config.yaml
hidden_size: 384
num_key_value_heads: 12
vocab_size: 8192
norm_eps: 1e-06
attn_scale: 0.338
bias: "none"
parallel_block: false
init: "trunc"
init_std_o: 0.0
optimizer: "adamw"
decay_fraction: 0.81
final_lr_fraction: 0.0
MLP neurons of a small language model. Each row is named by its layer, matrix (gate and up: input weights) and neuron, and shows model dimensions 144-239. Each number is 128 + 32 x the weight over its row's rms, rounded and kept within 0 to 255. Numbers have three digits each. A neuron's up and down rows have the sign that makes its largest values positive.
A block is one neuron, or neurons of one layer that tend to fire together. Before each block is what it responds to, as a language model described it from the Wikipedia text at the highest values.

Mid-word foreign name pieces. Word pieces inside German and other European names and titles in English text, such as ProS-ie-ben, Heeresgeschichtlic-hes, H-ö-ss, also goal-minute digits.
L7.gate25:124157130142137099061144167102095150082097095170091056126089099119144145090109096137099085144074189078098140133131179160077167107102122117124140140129166084156090126117217115119108149151126135089123159170116144136132146142107171098077136118128117060188099144194138144141167172179120101110
L7.up25:111165162152151135083101152132099102102162181124135062133127051122096135090120151120140091098137140089139147092102148077090137154102107153088113183138095066158060170205166146125132119146123139084119160112072100119129147160097149083145139123118092055129163143201100138139126146041093075138
L7.gate171:068090162148169138077078095146122165152113132201120110105086101133082101121104168120109134068104144090110214168196158168098103156133188171086130140145137086122144112168129176107141093107163120088108060172137196142116086109118147118159142157103111085141129163104108104173183140139144102093
L7.up171:108122162162147124116062093147189169150092120112143138095074091138127045130132095145147114137083157109190160132093120163077120130168104168136067069156106168153221170116104122086129084029145126114116111129106086122110129120115121190106219176087089104153105113157108182122186138106153151091
L7.gate706:122153150080182204147115118085113156140090125063132083147125141122122052089063081186161071056090116098095103135210081127098130158197155159159142077095075159156130117137176159151149075147127165129126117133128180077163156154068143139130187155072117070108142165154130170132156128087110145152
L7.up706:096123131164138174173086144127127147118140114132125102183144123157111148161114184130142069134106165136109167049065149195134109114179074093124138142137164164140030038159116134157139142096160124150116167108124107076188120116139148147112113161127073072142181174187145130108130108132138081102
L7.gate806:134124089161139175117133134115094077080083195135129034127074095126108101113101104116181158097160182113111090150145105125150126135122136146199160167152094116170143111155094158086188124157097149158075166129054126164145136116154105201141163083155136108160081142114146125131113145147132112136
L7.up806:078190128141115135103171121135093140096134139096139110155111132080162077087072176119127080120078165183138152156170134081177158120146084083156109168127135139143150085121130137137218137121115129076186111075166174094198089166090103167101154147112102163145149159147136126132139118076073142096

Words inside work titles. Pronoun-like words and word-final pieces inside song, film and TV titles in tables and lists, such as Noth-ing, It, There.
L4.gate185:132116147134124153087038172139100151081149098148104167135089125155091175109150101132100154099112185187135173099101130190108190110105133144126078121182182137150086161173132154098121114155042099132095133070129161131134157118092072090151093093160162146212114144161121124156094150140190139174
L4.up185:129144096155119092020131126141130063091144145146106121150170132077097135118139148134167205183078110198101121162131121095135072141115116042173136162085195160153020119140125119126144101096117080152138182165102147206106105084174112089093134107141132115158123096153121069223130174107151098141
L4.gate428:115150074122099135098216135144126102120153104102128166106122130102142147135111123159161163180093135159170152095137137115100106114113127159127119166181133135143113088182153150128109089151056135127156169087131136124153119119096067117036135074134069196117118142179183111142069158106174129177
L4.up428:104135075087098109125133148177175104135088123146110174099152118145126152216077090130118110162148141175126167071119077068120099150167137148105154116129180069143107110090133115117126110143055101173162172132073121139120131120073096099097067090090087139163168106072120104117096199104144130076
L4.gate608:082078135219129161086082084127142121139168125121102091120169114081162181120150097150134096141108184208151130152150136161086163089159105099088122142149127111114121127158150090139164119125150119161085159106127110186196102124087068137098087114111101135203190110208121117178168144131170151098
L4.up608:103154099116126081055161096101144142120151172174105078089116160161182187135160156084145122116139160114115144141095132114137138089120125088097095126163136149155102113209135143144079075127139094133076097146121084191077150174133053093111146123158107141178101093106186085117142091078142092120
L4.gate988:111093146193122137131155113076123067110114109091124117090063066124088080127093195118131184116148149137171111147073121137148105142152135167168136181063166124089087137162199136125129157144167179100151098115117162109150097142113115086120125051094057112126149135164168162112133252109125181164
L4.up988:134142138143161136099096097174106156166161154187087085137100089166135103145194095133031119142175113140147123206113163080117106147091148142138114086119171157122194107100108083127146130144123130160127188117136160148087100125093125150098140116141179160174158126096136123060079090044114109085

Inner digits of numbers. Middle digit tokens inside multi-digit numbers, mostly the decade digit of years (20-1-9, 19-8-6), also track times (5:21) and ISBN digits.
L7.gate44:143141127156170152101111097012118147101157189153184095155167049119170085169087110140124131088125152097056160153118127108102108142070088143112115174177132083140083124120161146156089099163126112146054101121083121186177156152153130118126102138097103138115073172138176121140114091095147160140
L7.up44:141119183122132084101113153090151118093128176124177025137117142098098144103130119136103127155148158145155184089147098128122142125134148129125119090149127142087114149153144089087123121090122099068106114145107105143159084128112137087144095160139108113168148044192131080131143105134154111137
L7.gate335:079162090128134092085149180149128150091114131116147114119167078122192109095116185136068085080100190104146162099160136133094163183102156108150116134145116124129138151121143125120100124162072149120106093124101105118188174137083090061105132124173135159094110073086101095082146141120110111185
L7.up335:112158131127099119147156163116070162104179165051089063085121156106088116137031103109074072155160169127109129127173124112126146095135114129133089116129135174132183093112072175106096147100138151118156134159150165103149110174120185094153187091114124116120098154129114141165145103105112100189
L7.gate868:149123101134172087134139098111155132171152222078104147145159126148101160101147089108139127134087145089077185142159162140140137097038135132150185131063101161119052193122171112101088121182087134193171137106133132121065095152147140085105083124109181164166153112140134144136113092108125151118
L7.up868:181165153112187098092074169073147183143195124159111110180133153067139112131098118134121096113126142110135152132159110134095133123104209098074128125174145124108139092145125172106152124167131089132152132152156056134097108160128086145133140124125133092111090122113139165090179110119140116132
L7.gate924:112126114151139134147100149129175123114081096163173125135114103112105122124098149169129135091095152091165107092160200154137124104107129115064160156138191147084147157081133125115084147147088128149140140106072126174103071120180101094133123068124119139134084118095140112074172106134113164072
L7.up924:172040172125128114179120169143178141118176158078147117136104073130114116132172169116105128152172146119135094176098096135124104157128154140127170101155147151117106158193090152052161121128155109134122133153100164174164146152157138126090196123105165127150053192151130137170152049113110103133

Possessive before album. Possessive pronouns (his, her, their) after prepositions, often before album or EP in music articles; also inner pieces of hyphenated or split words (in-law, hip-hop).
L7.gate224:138178094103171184120113124133117115144115113118092138146034106132102130110119171104158095102151168171168136118064108126191111171116118124189110090108132089124196143131157164130170167168124102160162082171144096185129109139092076138122144150107133109126074162134125104176112164111095133150
L7.up224:129161101110077122143085055166172156123178110132113143131101113144142122087096143140107120126096133120168150093142120196179123129109091109166102127084122127125155113127165049101116114117097131148083116124153087113133162121106095095149143140193171088179107193069124145098129145096138175182
L7.gate308:110090147098146189185120158117144129102096126131220162121056130139121132126157179139170062097123100120147117175075128135159157149094110134161174124147130115117124104108194157115093109165077143117131125102144098142093133076132127145100144048056125161126182111103124131123122110177115161065
L7.up308:082094098151213098093149154099141089092094104146062151146114090161139202092129070115190111144094152127174169176120133095155151119089079092174079123125078129184119111138117143140147159138166113099061070110137117087121071151077097149139092133151157120123122162103104127134117153181093091147
L7.gate696:125130147105093120096145114178160130147154177123116129076126135092111091071105167153099105084088156141115111092128123131048169175201161167156138129142220102139167072130160104095115110119138102065142119178101205182167137079065112181091076148111116082131163158128125146102161179123105159113
L7.up696:164129155150077107101053140130132108113190149165084181168147087139072106106079110141141101129111071166178183182099155135109093134107186074091089165151210110162141172110182097131111114148093107143144131104175081136163090126138061145098154151129113155115126127132098113141178176108131152119
L7.gate938:106188126143163128152127134104117111175130131173209134151119111118121103109126155159157120115102141146125168180195154168069162147114131069167126104158073107134102107152210132128158115094100122111163132095122099114149119113150078130133176092141086056156115197093132120134119118190172179082
L7.up938:148054149136131207086137106189176149122160092109106090162132174097062201127121126143178142145114150130142096100124134152065142143146081122184109157089176122100176117144117068123136122124116111125071150117130114133187113148156138139116118162130124126128131153167151125109132108111123131110

Token right after names. Fires on the token just after a person or organization name, such as a surname's second piece (An in Ansari, Ankrum), a possessive 's, or a following on, in, of.
L3.gate520:108095085147141108097146176079136141107073155144138178142157104069061072095147181069101141099117164151116182110132087103143118096107183126111122102132168133082089152142124155134196125139169125145137109129104124125137177173088119156093131083136094136106149171153158135220095150184145172102
L3.up520:112114145124146116175099113134047105103154134093050087112120136106115143139079184086141115104147128119145108111204136162137110174141157087158220140145105125151111095179180128122138095133171127102141147164067067102073182110083105054123099098096114148149127197169138140174157170112130174130

Year third digit. Fires on the third digit of four-digit years split into tokens, after the century prefix, e.g. 17|8|3, 18|9|2, 20|1|9.
L3.gate249:140148113128132096102075188138147134167055132154141083120107082146161070107085158169117129084170135067164172124162097151122131117103165144140095116088115083099158198118124128185118138094128132127150132134102140135151123138111110184071166122156145129161121150138184175126091139111149124063
L3.up249:105153090099120099103128130160161139137165106140067092179094125079104128106106130206121128172097074108175160084105132103080143140153128122142129105101091095151201147163128170119203101155093087133132114153107087135093120168120175075142135159103165133135155169083141155090103107131156088136

Adverb-completing suffixes. Final word pieces that complete adverbs and discourse connectives, often sentence-initial, such as Add-itionally, Trad-itionally, Further-more, S-uch, glob-ally.
L4.gate514:112128077130163086128155172132140125172139091138123085172175040124201143094155094163126146129113142114083148162101106126153173101101103152156097132062163131134115151180091108112128092148127075136053137095163161193187165093145155153116147104198183103119130079138114130153160094108178121117
L4.up514:075112154143186135136192120125169125131118142133090107145078167138134105190152137158041138113123196088154201111076140132100164161106137104093140139125075141123141139097093117126140133100131102126121124105094185161146158115115191125120077083069087146105099115124171147104102108155125135167
L4.gate773:041174156117105121130053082064129123135132111135135166150101137144160158158174136166057119103130099161136166131137106151134136139139160154095125135153179090135128133137090159068160107163112136171134113032102118136088149104133102124091093170194097115093130118090162121145095133139141103113
L4.up773:139129072092139114136139145177071142142120101133122169170163139118156073165155143140107132161100188153129165142145153106174158142147139115073126164134127138116089187185156090102086070141162167118116114150099082056105198105117144105116126114166110125096137091133065085111120128137097115127
L4.gate816:119087098166104125072177096118196109162120146090070110129081115124106080143130135151111195181166101114068148060160118150097099117148167132145158083110066085062109075187168165179123112171131061223107115080106146145170102184113143156073152164163100144103135131112143127104141090087145160148
L4.up816:106100106097156111181117111112107130114093131117151174100100075085124122106114134110101133166135179127100076170072129092175156114161161187169142124103131137125105113081111157138106123119151116105159116137090145149097115085046053115107156154126083138092103177196135114150147108122138118184
L4.gate872:125144094190115152092182165149110129191124067090119125162143075084150163110183094171077114117121121092084097112169099086113178140137143112166098067089149146089075137152133146119165139133123151160106143074099145141122128132141104148115163091147136119120166095094191059152189133127122121137
L4.up872:142136190077116147145105089151101121149122126118162125115145156162094097147117139116120142167144128115132159106160173137144147129157088158129142119095141148185177145200144099092051120148130138208146157087137103099226152132162190124106151150176129162092139138176109157120126125200103146190

Mid-word fragments, especially "ul". Subword pieces inside a longer split word, most often "ul" as in Romanian -ul endings, curriculum, encapsulates; also word-initial Le/Se as in Leamington, Sealift.
L4.gate415:193134096109144177142119123066157094147077069075148134099124134122146125139098166101126098156123142140114107117156114100108141190128170087181099161148179139112123096138111120124151193094090116171157097093157125097156119158108153161096193108124079071124136133075188160093123185137139255104
L4.up415:118093132098121119080152161126159169150114180116157117134135155176179114120150131129134114150084113160137139144148169122141128099137082155119117155114125159090147103182110121154111150096107098192078102112110167156090162147091109127183096132136086072122122109167115146197125181104055105095
L4.gate678:073159155107119093135145133141123146067121111145090086156142150120147169146078086177050121108116176138168153098060091164086187112096148133135131150136173100125101119105105149128112151175173146157087148132095151083125109111116169117146159103137138064214120144160152195112108091132115149146
L4.up678:143148110103148101133143132127107123123105141118105141128134107114185146098122091159118095112161137127130091081089118106127082173136105142089121134131136083097116182158164033149131163168143139129151149142079112108130158187147112095139065125091108117127082140182161156125146143103171095150
L4.gate871:089176099085160096132095140106172132106115147151105133162126157163175130100068127166102125106062149101130171113095080160128118133165102124082090082132115131125158102149157147144104152102113193127121105138151130100155195122130085124114133060117069180127133120173169119126182137082186110149
L4.up871:133146133121176128139100175132119139142151168145102161146188176160086112123110174129083118104160192136110097111058136093138135168088132123134132074139084157090139151110132138152178139173102148162107161114149170122176193127111131124106095123104138129131104124088098115188117105172098140078
L4.gate945:112163176125132115096113105135078134143112158136183089157164133187109125105109113144116119069152199075173122160101127155121111096171053147073150176158175125129147082148163086106072192126105191133099179128062114103148126151124130143144162135107148123151131130154162150169137154104124123120
L4.up945:101187134079058113134159133134149163082147204134092134111126173138191139113183129186148106154144126134143161142113148120143097109205115119141141115133101136096133125146111144152171163129115148171244193104105156144110113130156182093134109151105145105106071121145070080161144184091131115130

Digits in stats tables. Digits, spaces and en dashes in sports tables and infoboxes, e.g. season spans like 2011–12, scores like 1–1, and table cells after |; sometimes ordinary prose words.
L7.gate160:059150117167119156184071160175172138155094149100159174169125159163103041125119118040129129084106104090114181140140185107205074132110172130175093094127178187112138082134161059102083206100181105163153073109092126146120147161058121135096112195095142091096150121143118115150132117104134171126
L7.up160:083103052087118130111148166139128073123142143078145161133151083115090163142154104119153125126183146152124147147108135122147097103124132148190127135159094162179136162090168155172077152109138074139161127154134107102133134113118163112072082089097140099117109082162152125176139123092074159190
L7.gate168:108136149123130127123125113129201114142072118137123155158120159095149074177074180113131135136148131098112172081162122128136163133129161125154117184093114160111161090131083152085133141154097116159139126094137175119134081158154186136090163142157086109076116090081130138144040081137099219146
L7.up168:099096089111092130090177106068097109111025106131116144108107118144128102114099170128106152136109112106143104157164135101183174154140112151166124102156149072171137167141117211138122077138142132121150103163166143126127083236115073145132125065096124113119088153155139158172146125109164165106
L7.gate192:148148128114194124171131141105129119149060129105125180146123113159150150118127114118166106138181119107164235116174086109100191103085138124090166185155151165165159121215128094092092165189155119155141168147080131098091090135081163107066150060090131111118137083131101192085109088112148115140
L7.up192:089109159146117098172171104131119138088096161116171141128199078092084153119081122063141164138162141109151121137056128079133169086219164130082089147096154146106202123190132114132086147094154140191188100139148102102140120142154132119138163106170187146143152059162187110079108132148105125137
L7.gate279:074169201102138158159110124111156116185106147124158170115139069148141109080090146156090148071172108150162087140125132098129121154069119126098162122089099156100136137148160108107161171120058099103033112054103155099095104150067155101116161119134133124103148076160147143126097120132115090191
L7.up279:143149186131177124161097111088115111115118085122131197094094145138137065116100167117140103146191112150142123089125134167197145101060138120152088189225152136163148177118107118095155148127163119095129147076097095161147080119189092079113128084107162135140093101040131180101099114132126179104

Mid-word name fragments. Word-piece tokens inside transliterated or foreign proper names, mostly Chinese pinyin, as in Xiaojian, Huang, Cheng, Zhou, plus Zagreb, Xhosa.
L4.gate109:111148104134127144152085126106109134152184080033106133165099143193151082148157097132054095143175193167141105216130170198146155162098104109160140165111108164055178117161109111116170179169100094158103156131116077110146152105080099139160132111156116125160068132093160107086082115097093106118
L4.up109:077097126116106199137141069171112157119131145142093131103149173176125094156097119137172126148188155150133151111019069141099103119152063183135093071095120162131099133116133164092074185175045181104086157076178118081152160168065126098120143074093144105106137172153108148180134107152098077115
L4.gate233:116162123130181177120130143094163155165116138133157107142131119185169157118150112116074172129188148130129169111130090107136149149043109133177117123108115161163112082128115140094109131097121150128150128086124170085085132107143133130157159118097192115157155146134186159125063135078151117133
L4.up233:135173103162071116151153116176111122099174120175184075063127153118117191118142162158108162104192111132147144126125099085075115128120113115123109102136098156109007134113065092117177092191139145113095137120078141066087089169148161173059145139152104168048109117160147107139091191079104108139
L4.gate424:136178165169131147123104101101174099096129085183111166180112124168132091126106062129126124187151079152117089155139104166179160139047150142111077131090151114087079131155142165109161149152104179168194111087096071131166139109129049137162140113108116102173108171106169131115147111118115133155
L4.up424:142140090135064077133108040176103155180129145130081114138123130198149103190125149082119150144094062111067119115121087123093123169095156127126097100137134112177068143119133111173178145119148113205090167144129163127158146079097093101141144158084146167168118117130082116122147148059139079164
L4.gate601:095131111103134143091135095112143111132134143163114150151118151156115125060103108116105108098164105099150136198110088146175207146085162143105120152058154160166173169159174134084154055101055167139132181154076137147140152163132155165093183116153166143119128082149142149145095082094155170096
L4.up601:119183183140160154157119125140164153155149115144123106083088163170103103209109085158107132095168130157138166101028102108141085123165102154131188127092122147096129188153092153070142122189111079161071125094158118128099103109164126134170161117120115138131114126122132056096080097047172121135

Adverbs and degree modifiers. Adverbs and modifiers placed before an adjective or verb, often the -ly piece completing a word, e.g. fairly, virtually, highly, not, previously.
L3.gate383:113129054121120145099114206101101119111135068152114113149073181095176106123163163165158108121127138142131144060172122195104149207099080143138109152128162145144076102167091183142173134146102123138138140099113091082114121107119098078139154100186127053136133169176131134134130098127113114138
L3.up383:125149105210135090152180154093114105108133123105094161114165149132124109103150080131109164159182070123165208144061035182097122131091129108078171193127112116122142104161020192115161131156146124143103168096117126111144173201091130140153109143156139110099124186115088168136129139116110124081

Mid-word name pieces. Short word pieces inside or closing a multi-token proper name or number, such as Earl-s-wood, Skerrit-t, Huysman-s, and the final digit of 1960.
L3.gate412:184213146160099075147107086102127133079105126126148131115144096131117172089108141172110165140166151178110147122104165219128134137128127175101139108143095077152140181184123086088124093142117101136120124121101111134194142118088107043097140144139099071104074149154145101160146129135129168136
L3.up412:140145133149169190127100175103164158079070120175141181146119108100138131155091149115182091120077140070155120165188170163138118122098116151114103166140162142143186122104099118045122090120077141100153132156107133148177120157137144148099143098091155129122110211167118128101130049102048196137

Possessive apostrophe. Apostrophes marking possession after a name or noun, as in Donne's, Wyatt's, the UK's, and more weakly possessive pronouns like his, their.
L4.gate342:082167089061147140139150121067169173087164085104141169114090156107143123100148076067126131154136162118066127159096110156147106146080125117140138134160107153104138100141091089140083149115148116123144192150074153126183118177124138142088147142101066157116066159130145130150156142118089103110
L4.up342:103108127159111122140133134123100159157174145178144125196104123093103145131102120146138097109102194097133147152123104194160152128116112144096138114168102091090144104126136094129156109133156168171108153184136126169181114112109138103145115106148160079136082132110147094167126169209074086089
L4.gate346:149153054097165115125181072094146149110121114119127137138150156177143118134118095099146105105178113145061168181128078112107070139104111112179133119126138115185155160154139146089092161138138120114146160121112044093177148186130088117112184101100121127143095184106172066147093122125138130130
L4.up346:116148136092126122149136125145138123142134132108142169099193092155149153190071144147104085159144114066094195140050145074154123146141185109118102150125091093126157132137119153125112130161154111140209144131141120125155070132197183164078159125132123119087177095091168146114082126116079111145
L4.gate612:119190113147160141169105080117104122071095159081143146170114149132112138204113135090129154130163091126139178150124103116109164080154139104078171132142210132148178158149119138083081094123169154118185144160106138121159107118111116124059123125155167154118120117133098129107148161200133183151
L4.up612:107108160132123127141160084120123102107162103121117112192170103131102153093088130092148156188103157144080157127118116141114122086178190164118158130174098077105143155166192143158173111165119064141115104093134178166175125162101137147014080127114139175109115166158143154195096100139136109152
L4.gate987:098143155123122142134103128156173074049161107034078053089195095099126149107141162112132141130133110149115155145141127134102156135108097069142162115093124103121129090205173126100088100115130082168130105123118149106148093138111094159098094124128050128143052131134139104169155169161145105120
L4.up987:169129146195060197148135107138167088113170133146080060143142133073077084084145130170129148111096087142127122146119176134100143212101132093141099068157082109135128121200136101156136162151119102111097117095055061084154118134115113135115142067121118094143141155155171115114146168148117091112

Possessive apostrophe. The apostrophe in possessive 's after a noun or name, especially "song's", "club's", "station's"; occasionally "its" or mid-word pieces.
L4.gate496:137190099111116157133176117066122099155108136067203152152109113056100067117182130095088107113151140159124197092109149118096152136143117103101103183203105125131110085087125093165129132095180097144109126153118136150097103168138092108098167130124114190135085112105146145106085115184146188126
L4.up496:096138170156147175118146135135159136118123127090096115179179099175191044166103146129134096102160167145089084108083138122151107097141112107086100112147130155112137121119137141142126200130149166148128156112078183171201115162112108096112117153121164142144080181088149142119067176145128142136
L4.gate560:128170122144150154063128104100103103136103063123156100101131137088144106148129148086142107092161159163115143089130095088151108135102102100140115191120134131111162122138105137141167146193136107098206159086171136159148138151104128129098093078143131089079077089102148168141120169107101098129
L4.up560:091154148051169140159099171088117128117105130100147146115209229031140071172136172163111095123140101096102159193105155138139157192162129114145110107170176102178203184153112115121206147114141093096088138148112114174155145121110052130125153042091140198133200174100100132184152142131127121091
L4.gate863:143124136090142158114109132090151098093118143079095123123117133129129194113158133106167069135099147145085168115156165110092159088158143099120114160100128133108126199109157111153112136145059124084145105110100133154144176156145090088078099123145173122132123115071173132123120165180124131106
L4.up863:105089113144124115111127118065136142194183134155146116204125110124173112118074120099124125083089084175235123105153138135149131116107078170117134094099146107175220165191160133121127120157123179156148039117175171086035158146139121084097088150153163146108156151117092136111107114085094099131
L4.gate996:117139092124145175136133125109130129077145076072096120100050139084105146090141128118093106171105155136100143126184093126117153153163135145163134171064090160105116119183132123099130109092178126162115104109132155103176116158132069108125128049116107136162129126153103094115106162127119127152
L4.up996:096148160145104169155063106126119060102079163143152118106121141156110167145099134095073121124144164169170164123141154127110111112107099123150155151155052140105102123091151087138097103141130152176190226054162114142161134151113101108141121067059131139096138069090129088103095144111138169138

Possessive pronouns in biographies. Possessive pronouns his, her, their, often opening a sentence in biographies ("Her parents", "In his senior year"), plus some mid-word fragments after a capital (Q-u-arter, Pyc-he-ss).
L3.gate619:154081135148171184118086169102141112183113155127148145150115132124037104114168048139117126112137123157117116180116171165138200155099143096116151171089160103131133151140163131125081177130115080198048131113117105203159123173116158164121102036155116145173149128138173100156158124136122163150
L3.up619:129127187120083123114116135162120126112185198123099134116144144116083044120054110110169137136149134097135187176105058083106150181114120124088095143115073151154138112184126144161170120132102122104098154170093118113148088151159116077150149142155107099135143111129102090119135118140098090174

Determiners inside titles. Determiners and possessives in the middle of song, book, film and band titles, such as Break Your Heart and Taking My Life, plus the s after an apostrophe.
L7.gate399:127160160126177038150120118113123103094093142169168136137144108099085101155096087145158100075177128099202082160134166114081155128127099093100136099109156135115131123143101148083118176135088083183091093115117136147113148120131053156125132159077158166180112112096174124152175103181192155163
L7.up399:110140131116119169086138166093074136133163082108107126110146093091106130097152151081176135117098131130110095173147117155135094134057077191108159174160168094097127105189146091173132121127161132142131170137140151105114135148116116090177089123157100120132181071107127100157104142101154103155
L7.gate785:102153109116073135089136127110099135183111106134108135089107139171092102106139160067154155202143138121112111148103140130138137176162111167183159114143151193150148122104127128144134107084154113170171118098108123090119151126106132130096066112164138148163074131166148104184110120184188137111
L7.up785:071160118121123127144146108132134141149122178164144131091171160166100138089179124085132081124152057113101149148101176104129085099101126110098134091102123121146074127111168168183135084141132169105100137114156117137118190126123133071077121040170114057138117160116143052155100160144158114129
L7.gate801:153182074107175141116149130176180083094112110129128136087123109150069112094127150115202088124076131108163119107148089185081184142088104113142076138144121105103129101158098114134138118131160135098125136132139137104114136087090078168093146124119151134126088086128161100094115127167127140110
L7.up801:131090131032151089140172191105147145135101107139147147152129156104160176156178108112088151145146115146128134093118189104149134071111134142157105150139159102146170153171148205077105123141104094128130189138161137162130144118083140144121132081155064134146183164091071070132108114108144149130
L7.gate967:062080128149075137136161123105143109130097144152190133094105147119066163076196132141142073131132117143085163186088145144090101082124124098088148115097122107067111213139101148116088148106117162096172102084147084105118095142081088137129130090156122148128124099165142092128108110113131167121
L7.up967:177139105100116130122138151076093116182107108087155162099097106115094186108157184121122159099098090147059129108131144118095117124107125108136162160141117114111149107135148140120116062080138118128179182173093083126132106077134141115163092107157094143099136080080102142093142178094186068092

Name fragment after initial. Short word pieces right after a capitalized first letter of foreign or unusual names, such as Xi, Xuân, Jeong, Wi(-Fi); also "years" after number words.
L3.gate642:189181103186091128081207084139150130114147126127067124105135134120173140143189113115112100131154100142101132119113130155112129146092089083099068128115112103141122131184165156081098164160125126115088113099082031143169108111123104082136108188178119154120164110098129107081118143141089132092
L3.up642:109144183152078180140099139174161118107097145146090146180123137157196128110115119074150117094148100133152146168150093124191130088103147098154139121072189135141112182139125187126136117134108082143129178104137131114146086162141139074105101139081132129139149150136083065137132157081108154145

Inside-word and inside-number pieces. Middle pieces of split numbers and words, strongest on the third digit of death years after 20 or 19 (1950–2015, 1934–2018), also word fragments like T-ric-ameral and v-ic-arage, and hyphens in ISBNs.
L4.gate171:178148199115136125086103138125148113099065137162186169179128126100086129114139129101105213146131179123110178131151132131193148128108173127154069149098153124084058162160158091087164171090116114210140117098151120179188152113108083145146150138145127082142090119134158153113139198067143108126
L4.up171:117139109116114065198140152072083157092163126185178129163135155121104097132145144188147098125105119171174225060141104088195139180180124098143107122123165095143117063169084172145165103160151206176118139113158097071164145105082107077143066126156065128148123150167143138176086102135148153151
L4.gate692:121106174110127196104122083119192140103173130157175109126071106139115153151090144170101114121127139054144148161131133173150133136127112105112169172080146172143088157149147097129135152151081108130151122128091149198151179117153084078070142113112114178172114133143161178152128080161088158131
L4.up692:114096115101099190120147144078074104066128182112156099128101128096116125154135132152083174159145193122119164171136123172171115146124144108106140160138109155090169078187138164124161133163119054126050142150096073143123113132137135086090148117153154146145160224125123166159091119196137147154
L4.gate904:141168163136047198084118206183146088131142138139133143185068125166160131070135156113131176150132089100126144139142107144076169138086165071114137139065150103169113108106160170108135138101122106128112137077084127180147183078107164111071165149169100121089177155117141099121146072060131158124
L4.up904:155131111059137081126128101150066124119115177116118149097085187131112140128158098125174127116123148131159172103123132097107119174127114131074110123101103170149136122165097085155143145107084097143132134097122131094072121087189138063160179155146242108163094120164121114143107127234126141186
L4.gate928:137192176093142144091152113160130101170117127101112097144134158077071127079153136156139141088133100140139100114091127159097172103118047141099102162097111114124147083183135162152098158185183138128130150121129084134152130102152101153144135049112157109146088155176105160130167149181137151167
L4.up928:163170153103133167189076153147187151143190174181133122122069126122076155134125132200102112122125153108130128156182141057136152200128168131119116126134079134106170095125128163104069118133142104167130131188098147138116157136139157200122102113076116147101154171137143125140085083168125134133

Leading digit of 2000s years. The initial "2" token of years like 2015, 2019 or 2001 in dates and timelines, plus occasional markdown table separator rows.
L3.gate173:131129130148137112101162204126138107113108164128144126098130047116159131101139109087162123107162174130090133152186118135131185102081158085151157098131136113122069090150114118130123139108083105134139125090140137160122104118076101142135142062133127088140138173114158096138122078163124183117
L3.up173:158090122158176104160141179145193092115124147122141085101165124109114135137131124106155148098123166124130129126177173114145098116063127049136130078070098141126128114067092092169185137114142155164165132178170133115070111102082127115121124100059184153126162143149164129056143073146145154095

Mid-word pieces in romanized names. Inner syllable pieces of romanized Chinese and Korean names and places (Gu-ang-xi, Be-ij-ing, Hye-ong-woo), other foreign name pieces (Z, h), and verb-following to/and/would.
L7.gate283:167159171131159138165149144135159150133136093083083106138125104182135106122140084142142114132160083121110102159085181173103165110135130104186148142089101121158126154167157178115097166207086117120133120128090144126153142151122100114110177149097118184138087202092161144131192150101068107101
L7.up283:100148107147118133106117126089084131143159133101126126141156139170174104175145166091101137096185150090146124156115134132104140141107130126111159096169129150155170041162061101192143125158095108210149123115115136152186172196101143041131136125095077133154132111088090130140124128085102138108
L7.gate544:118178159128144125145132130128067146169144169084080117141130110098106144166139137057123137089147096076153155129120090116158143086085124080166146118133198175144121143153118144085064173147138115148175091144118130149132156165089105137113157066162100093175126185103153076128142179093184124089
L7.up544:153115183149118179168107121055098118110064133121148075120142174132149138146156079191116120129135104074169132174076079142113151066168139153107145198179101109137050082183098151129171132087149164109112114106140154130117131148127136122148134144101098126139103112100136085122106087127107151105
L7.gate549:134106180092142130116126101165133132093122192116087101059142129131130107158137143083113100157178118169154129183145154144081130157075153102105104203147181145104154163165133172090210212144130138203083098064111123114156136132110061134130176142191126110161106127134116092197094116088166151149
L7.up549:111127138112084150155066101107143121144174084129117121166110154099172103155139056179087140140112110093086104155121126135123203130144180136103086122193108131106072125128102131180160158112115087138100119186121186145137071130098155086174120097111110182149166187126125136119121123164073133130
L7.gate616:168132140194056121145162158043135118145064148182163166057126134138133111136158167113118115125152121082131117156099067207168110074117171115163125150109097148144148043177102167100106165119077100156104112106100193080078109174113140105159182119184100118118155159135142115162150118121148162097
L7.up616:161141144099155115113117151128127137068104150087111148160130129123109091099011104144128070115169112170125143139115146103199205134090086070112113139151124133158132127078175113120128179140131162201129136106114110098124095123044167098170167118079133181159115151108129104169140122085096078141